config = dict(
    n_layer=13,
    d_model=640,
    n_head=10,
    n_kv_head=10,
    head_dim=64,
    d_mlp=1280,
    vocab_size=38692,
    activation='swiglu',
    norm='rmsnorm',
    norm_place='pre',
    norm_eps=1e-06,
    positions='rope',
    rope_base=10000.0,
    rope_fraction=1.0,
    qk_norm=False,
    attn_scale=0.125,
    bias='none',
    tie_embeddings=False,
    parallel_block=False,
    init='normal',
    init_std_qkv=0.022,
    init_std_o=0.0,
    init_std_up=0.022,
    init_std_down=0.0,
    optimizer='muon',
    lr=0.00883,
    beta1=0.95,
    weight_decay=0.038,
    lr_head=0.00683,
    grad_clip=1.0,
    warmup_steps=200,
    schedule='wsd',
    decay_fraction=0.747,
    decay_shape='sqrt',
    final_lr_fraction=0.1,
    batch_tokens=131072,
    seq_len=768,
    doc_mask=True,
    train_tokens=814800000,
    steps=6217,
    dataset='wikipedia_en',
)
MLP neurons of a small language model. Each row is named by its layer, matrix (gate and up: input weights; down: output weights) and neuron, and shows model dimensions 368-463. Each number is 128 + 32 x the weight over its row's rms, rounded and kept within 0 to 255. Numbers have three digits each. A neuron's up and down rows have the sign that makes its largest values positive.
After each neuron's rows, "fires after" lists the tokens most often just before its 100 highest values on Wikipedia text that the model never trained on; "fires before" lists the tokens most often just after its 100 highest values on Wikipedia text that the model never trained on.

L7.gate1082:092144014108151099149111172143105122081060120205097122062168130107102055141136131153129162130142170142149151130146087176146150047149114167158126093097132168104126091118151094109137116174132110184152095127097140225140113172164107137093094081118134112077114147108151065102143112117130145150
L7.up1082:135137036091087150042151099100098160167114089133133133137122122104095110197104086123120111124127158168176061097132149158094134142164139106110164118111127135175136118194144154111115126147089132123105120227137138158081187112101132125107142160137130141150140115089110106092105170154080120158
L7.down1082:114157134143144150056094151075128130144116186115118177143078085085065122127136124116105130119164151130122172151109133087143088131174105116189073134120183128131160132182093167093126182127087083064142128137143140107151152122145193111144090172131102136132104137127086114142108101162111079149
fires after: " |", " (L", "\n"
fires before: "|", "|---|---|---|---|---|", " |", ")", "|---|---|---|---|---|---|", "|---|---|---|---|"

L2.gate643:215169152176122120152124097144125072077107170071127136071121140144175216158077175149173089157110163063106077134082150149157143151123142124121198155101105117184127139083209105121104163140168117162104121122175163062109100141142111080125119083176173144144109160147086126144117134143138100135
L2.up643:154148104127155159116144166134126174110062153151139203106198141131136151154140163100157116119094117102129142139112109135136094133127124114078113148112126132169140131096095112172159112148143083167145141152152153140111176129139092161152102064146180148086117128147132144099136081131165083055
L2.down643:161099105083092102116158081149128128140103128087107139170166102152083125111103171131078147154091133070156090088153125099134174138104129102122130169122063089140145127145132112113123184095119149116151125126126133113057142158098136149089080119149127192111140092110097133102089122110195141146
fires after: " |", " was"
fires before: "|", " the", " on", " in"

L7.gate334:191164099154097199121145130123056126074109132179023163153127061109121127131089156129102190125147077142171093105108116173126155171095089076129164096085126114155096131092120131086143146118107070092110121157057084104143121132151059108114168137110161131145109105155146144125145158173097093072
L7.up334:124107094188148181127149085136096105129052136128166112136135135106127109162146082124159174141148125106114129165166150119141216194133090145152077139126142128155085191128135106125029093129121138178131196120123097161120122172174157083106103094148113152163096142134116126101108083124164114117
L7.down334:146098116168112092161203096183101099130107148147133073128174166148117134152141121107137147135080146094134148193144118116120125176160112094113142097130100147165103065116129131143072155175120073152096130181162142087125107100078106135126129099138095128165118184151136147107131183144133131159
fires after: " |", "|---|---|---|---|---|", "|---|---|---|---|---|---|"
fires before: "|"

L8.gate700:102104137151085082163124127129146148118120118130096102153141140126146133094143105167156123138095135161134164150154141151097098104137103111148068142175190127105122106093159064116088160085097123184167128149128108140140117130130124110176164179099179130163198137167146101112102135115087147157
L8.up700:107122098173104128091116188088136144107117110201068139139093088121134166112083162136202123094141164168157085198151099122134086103162117099119132077128126126105131139101134157140105147166112159141094130136188084093129122161165122097085087119102043207117159178127115148160095060128153179099
L8.down700:143077176118136146135127155094138156129091120144211127095124174093134204122078134102133135188116134167085116126107098096141079109125110099086124126137189114094078092142116111121127191142120133125143130118124096119121140158134151152138144155135098120135080119119113116143043115185088209188
fires after: "|", " |"
fires before: " |", "|"

L6.gate777:154133086119122165134089165092173073060149124088104068160160179128120182093140148086077118138112135155125140145134126086129135183086082048102154134142181173074186120109136120138160135145231124094105094170125150099159138154113138131184095157154120107186072109101134153139088103070104088096
L6.up777:118116113066140137109120131114147203128110135140194120130168185125150158119193144101156145173082179116136068128107109125136158129092195173123137118122117127121140124147205093102156164158101170091126078078101104151143166108124114067147120155184141114105126133092155073155104067148147148098
L6.down777:055182126084119150184123089155112151109147128159131102098162118114104103132115116078173113187083210107150132149118149088164125084103114063121107100128108158140133060102206078094091149224096122111106082137077133060185122136106122106136167145153090105157092139127167160145100102116133122109
fires after: "|", "-", " Euro", " the"
fires before: " |", ":", " qualifying", " he"

L7.gate647:102111079142153114153123156108132131121189103130130124102115098115156167093083152133146123071138102194125135133079162123152103166123119161159113095140135146111095137105162137114122145084112169126118044075045082147129146123164181127128121132145159118132138132081118111146124159035186135136
L7.up647:064100108157125162158167124173124154122107174035134182161080119105090122115187104166140177128153151143160058134114132115124074131206097142095128139110153070108065089123108112157135152071168134151123129176141127174095152099137102106129131140181177089092126135141103130114137136195108142089
L7.down647:108169120177103179157120098152133105087130130199146122143114116110081196110124129151205118127176100128072152114116083188108113148151216123100126183153076087116141104183127129159105143164167119136165134175111151095118198131128075061077098173110172100137192125094104088087103136126095060097
fires after: " |", "|---|---|---|---|---|"
fires before: "|", "|---|---|---|---|---|"

L6.gate28:119157107154124126124060119159128103101141114204195067107180107188132127057102144161179123150154091134115136167122118099139107089116095106072084083158126134093116165111090118126120139117133138138156138117091102155142140133147088123109077206161137195101120169158089160091140101126192159094
L6.up28:179131103115183124105089103153107099120153089153125181091135098108134136143167111138156089110200115091141182164151098163153134106090123088084201045109135145133160144141099074074132139161146132173101116094122167103115135164133218181143088170094135122201086157141092105100172112149128176090
L6.down28:117114238111115117104101139160109140091100057120146141119112136036116152093188118156110110150173112103148159112097168123126119199133095143101118116123146105107084127096139082080093164127070179211155134136068118134104121148100144090144076127121132162114173113165156118134139137145133128161
fires after: " |", "|", " as", " $", " the"
fires before: " |", " as", "[", " to"

L8.gate1107:081086126108117104071075146092134121157150171122124102146137113122157192134112121167103124123149175147171124137174154130127131152062161130120156130146149128110156092127170138128170100148100114122144088114132102134092072123135162069079123140139110167108128176135137113132129132127050131110
L8.up1107:129152100090090074107156157140138120154133148127098134106155033130145131135113146148137130109109144168163137127226144149118121090118132125136101160181055155140114129100100141117107125115121112145128144165200082120119135140120096215127107138126104079145134045091130076089087090138149113137
L8.down1107:170169146114178095110170131124052163106129144130104105062070168040158138112130102171118159169167112085127092160098140078105101090135145156187152190181100114135116081130114183134052109146183143136168144134135214153103119147172133159154118134158130182109157197104109105066110147146142159124
fires after: " |", "|"
fires before: " |"

L5.gate26:111141071169151078090107125090170095205146140116138167122150177085118156145142217133159100142139153184080134136139111113107166185183095172158160133120069148109136146164171134119129057132095157157139129106149139109124127145127118132118142173166099168108087171155170128040139193128103167133
L5.up26:133111131126107105140161192137118154116130103131106148096137137158155114116169145126160155080097137150128169119121151136138111151134209153149208119185178109127119093152132135130053096062132147114078081116124104068075117165175077119106097138103092085152183136096168116146070148138118186107
L5.down26:109147121207142078145132158190131135117058161097161181110137135119062136163143143149125142073165121150112137132138120043107138089120128129145087127156096138093139177154149103107065175166121087100126075173130138098105099115127172176110149112166130157180184141140128172106127136146166124080
fires after: "\n", " Ref.", " "
fires before: "\n"

L5.gate210:126033090148155135112068086114086212111119178116183164134123192124115116103116126123116067069076189134116128115116130114155139121116108116144084116101148122123099130188130131113167087089138144091147062155115210166146118108174104087119168119080136163091107088138185137143113174095197141137
L5.up210:161126052151109073080160112075142107157092164095076063093138169145127095122148097170109061092195170165054132165117114109093159114157125124113167141095082142178132100087101139167076126163145076144106164098175125139172148156134094131078146111134182075092109094088193151118141125172125145094
L5.down210:109089147151126148103138107115116079153129126163068185149141222103098101085185138123081145125108126118172130047080081080136118153128122080086140127089084153137122102180088178108080122130191165042072108133149119155113087106163120149083154159092123155157084108193160139140109102182172116135
fires after: " ", " —"
fires before: "\n"

L5.gate1102:170099100120112107139122160182108129135181106137104143143108151115134127123178134142136136098100122145145142129112079131141108149158101147115197110146166136146155096108143128123143173092134067156144131081157143084133081139161113092094102131193156208061196097174135157171154086123091170113
L5.up1102:143066086159129128198131155082109129105154146152132131101126122131152146131181125158183157164149091065165112146161074123081142128141180135123215146081100108166117101136153134156168165136105081089170178132115098119085046104140154086116119081152153095127171072174092089101088123129100127172
L5.down1102:209167116121091136088168121151127162090124127060043116146175115172130165085141134146126166134083173144103118179104144152132152155094132163101148071160113133113084149176043099106158122135143104139099156161182227157151108086095143178064125123076147145147058153103081106149076147079113107112
fires after: " |", "\n"
fires before: " |", " "

L8.gate1042:168186176159150143132186097141123072126071118083093167097113140072120136150180073112129116169157090157167112178128085111127104140164140136169106100129087125122129077081152150149150164147086180190099091065132187184096192167153094139085147133102180078121109146078161087165129124138152133121
L8.up1042:141177114126040079091125127070183177113097145158128115141120109103135103141124116160128161108120132125099091203138128168137104138067136152116142149071182087157102137103084175131140092104070095111087146168137153066141089052146193066121114131065102127125111094113121139092111098136178079101
L8.down1042:138148111143093100130145121150119157210198157132090081123147167092124161095148143126196132095185161164103116132179087147127152146047137182118130082141122160062131099145122165106141104105124119140124179246128185062114195118128161129174125127140129115087163068185054150128137104145155118095
fires after: " |"
fires before: "|", " |", "|---|---|", "|---|---|---|---|", "|---|---|---|"

L2.gate108:096121126129157157098103150141142119137070093123116111142194102086112112150134114085089158186073104120097146149119161179112118117148106125111112174067144122155174054125188156123162141172137154133120209127119138138155125178185054127138113122173113111090109136073113073164119130127083075114
L2.up108:104181130080134113072158163123139118158099110179139128137099148135096171150144134114085176171121131080086114117182100152140034100157077142188118117080168124143201090110135152072161109148155142041120134127103082122091129110177142108131078184175096154161116113147089037159094169166166134128
L2.down108:090083075200151126135132118133117160173114093074132134170118113117061140147160069147123180163158100128101157186063132190139156134158149087107143141163151123183089067144154173152124150130100126143192121175114123157196144129125068151149123083134150100113121156095129127194093079118123077113
fires after: " |"
fires before: " |", "',", "4"

L2.gate177:152138112157046066115125121120068163193102081169125148168123088125137093142151073137166118096137090136020156136102109133118130138172124139158089104110106151115150091167066128100130166146119121124206149133160086124162103127142159159143157089137156162187117133135153134157121142165127167176
L2.up177:114116158128078069134161189124155137155128087170131137154085101130137134129103112118132122132126138083117124139113088123114170090171110140143140178121148154083118112085165152129128139110112109104217166156150172092140103126131139140144075165096122169186073176124110081177106155145138138128
L2.down177:049146128162079087166121103120113125144126170106099159172126140095073151164112148113137146147115121146135122092109189112134160113127130108138107148131138085108068115113157101169147086124118151120155142121121170116172127136191155059128135141132165117136167094084124126119152116103096134158
fires after: " |"
fires before: " |", " —"

L6.gate716:127137197144096121049100083090101158101183099094096129178181104174171170112078123092117105129121102129144069140106140103207144109179133135112187099138131149137147104123154123107159178095140135158113155115169093112137165131144147139117133086134132139121148133113129048072202111115140134082
L6.up716:144131136112123102073209132114136102140151141107121101120147094088159171164110148130149171077159088113097140173138137173069089141114158093100169142098097118137096172146129109126101150144166123149061167130119126103128123101138120172111128133110068151133125109138172153215172140080164113137
L6.down716:181134157138125044161124114132178114085121110099123119090141088124123128103110128133116164131111084176093164093072097150095134161161140092124060127119129091090180103138103153172125130134181142120092226155142143188135138107152120145107105128129136135118103149145104087122154116131134152085
fires after: " |", " 1st", " gold", "dale"
fires before: " |"

L10.gate299:142155191097139111142134151161190133117108132205142093121137100067113087089110131162113130116062153181145146166095138129152106140116120113160150092113092162136099129106082166161118154126129149136221140094115125115148097111161098104153071085158169112121080167104141183098114109136137094159
L10.up299:118108128130131130081152117164127115128129159187131112157110166102142100192092119073101115165193099176201200144127096079143083151180067107153171114105116149152128148103093166218112106142157099136157152124120071105150142083165156145127154147140079099160128095105125097054154145130143115183
L10.down299:073082124111114141160117145132106129128056098094125143160134137091132132128166073134103148132050114153145153140147156158149129061099055136140097142139124218107127154090160132129179115131126188177133079125092173147131168167081181124124116127190118150168097131100093066135150102191119105110
fires after: " |", "|", " Gold", " Silver"
fires before: " |", " –", ":"

L7.gate432:110150149108085076133103180108177145123174179086156100133157123091098050118111080128154105163114153104138148114093161193133147141122135128111185133113125147082124103122150186080131097065136116110173124083142113065159115155186109145126095172134121136118137097115122137125164094056122123161
L7.up432:091142144167199055098139075111164062126124084133106125094120115145132195148109173116158119122172045121137114090112131073089089169171165133175155106155101099143132165148184156159114157156113158157058114144093126147075104109123104114132168101155117107147107155126173182059123091198115092131
L7.down432:129079120128118172110158172064131152161096175114127143123165181115117134105127171102054119132123083092079146144123123129126188129199166146160120161151094129167103083117132120151072108129140107173147134080086104100140144114108150113123077155109084172158027115128131145099136129103097144138
fires after: " |"
fires before: "|", "\n", " the", " |"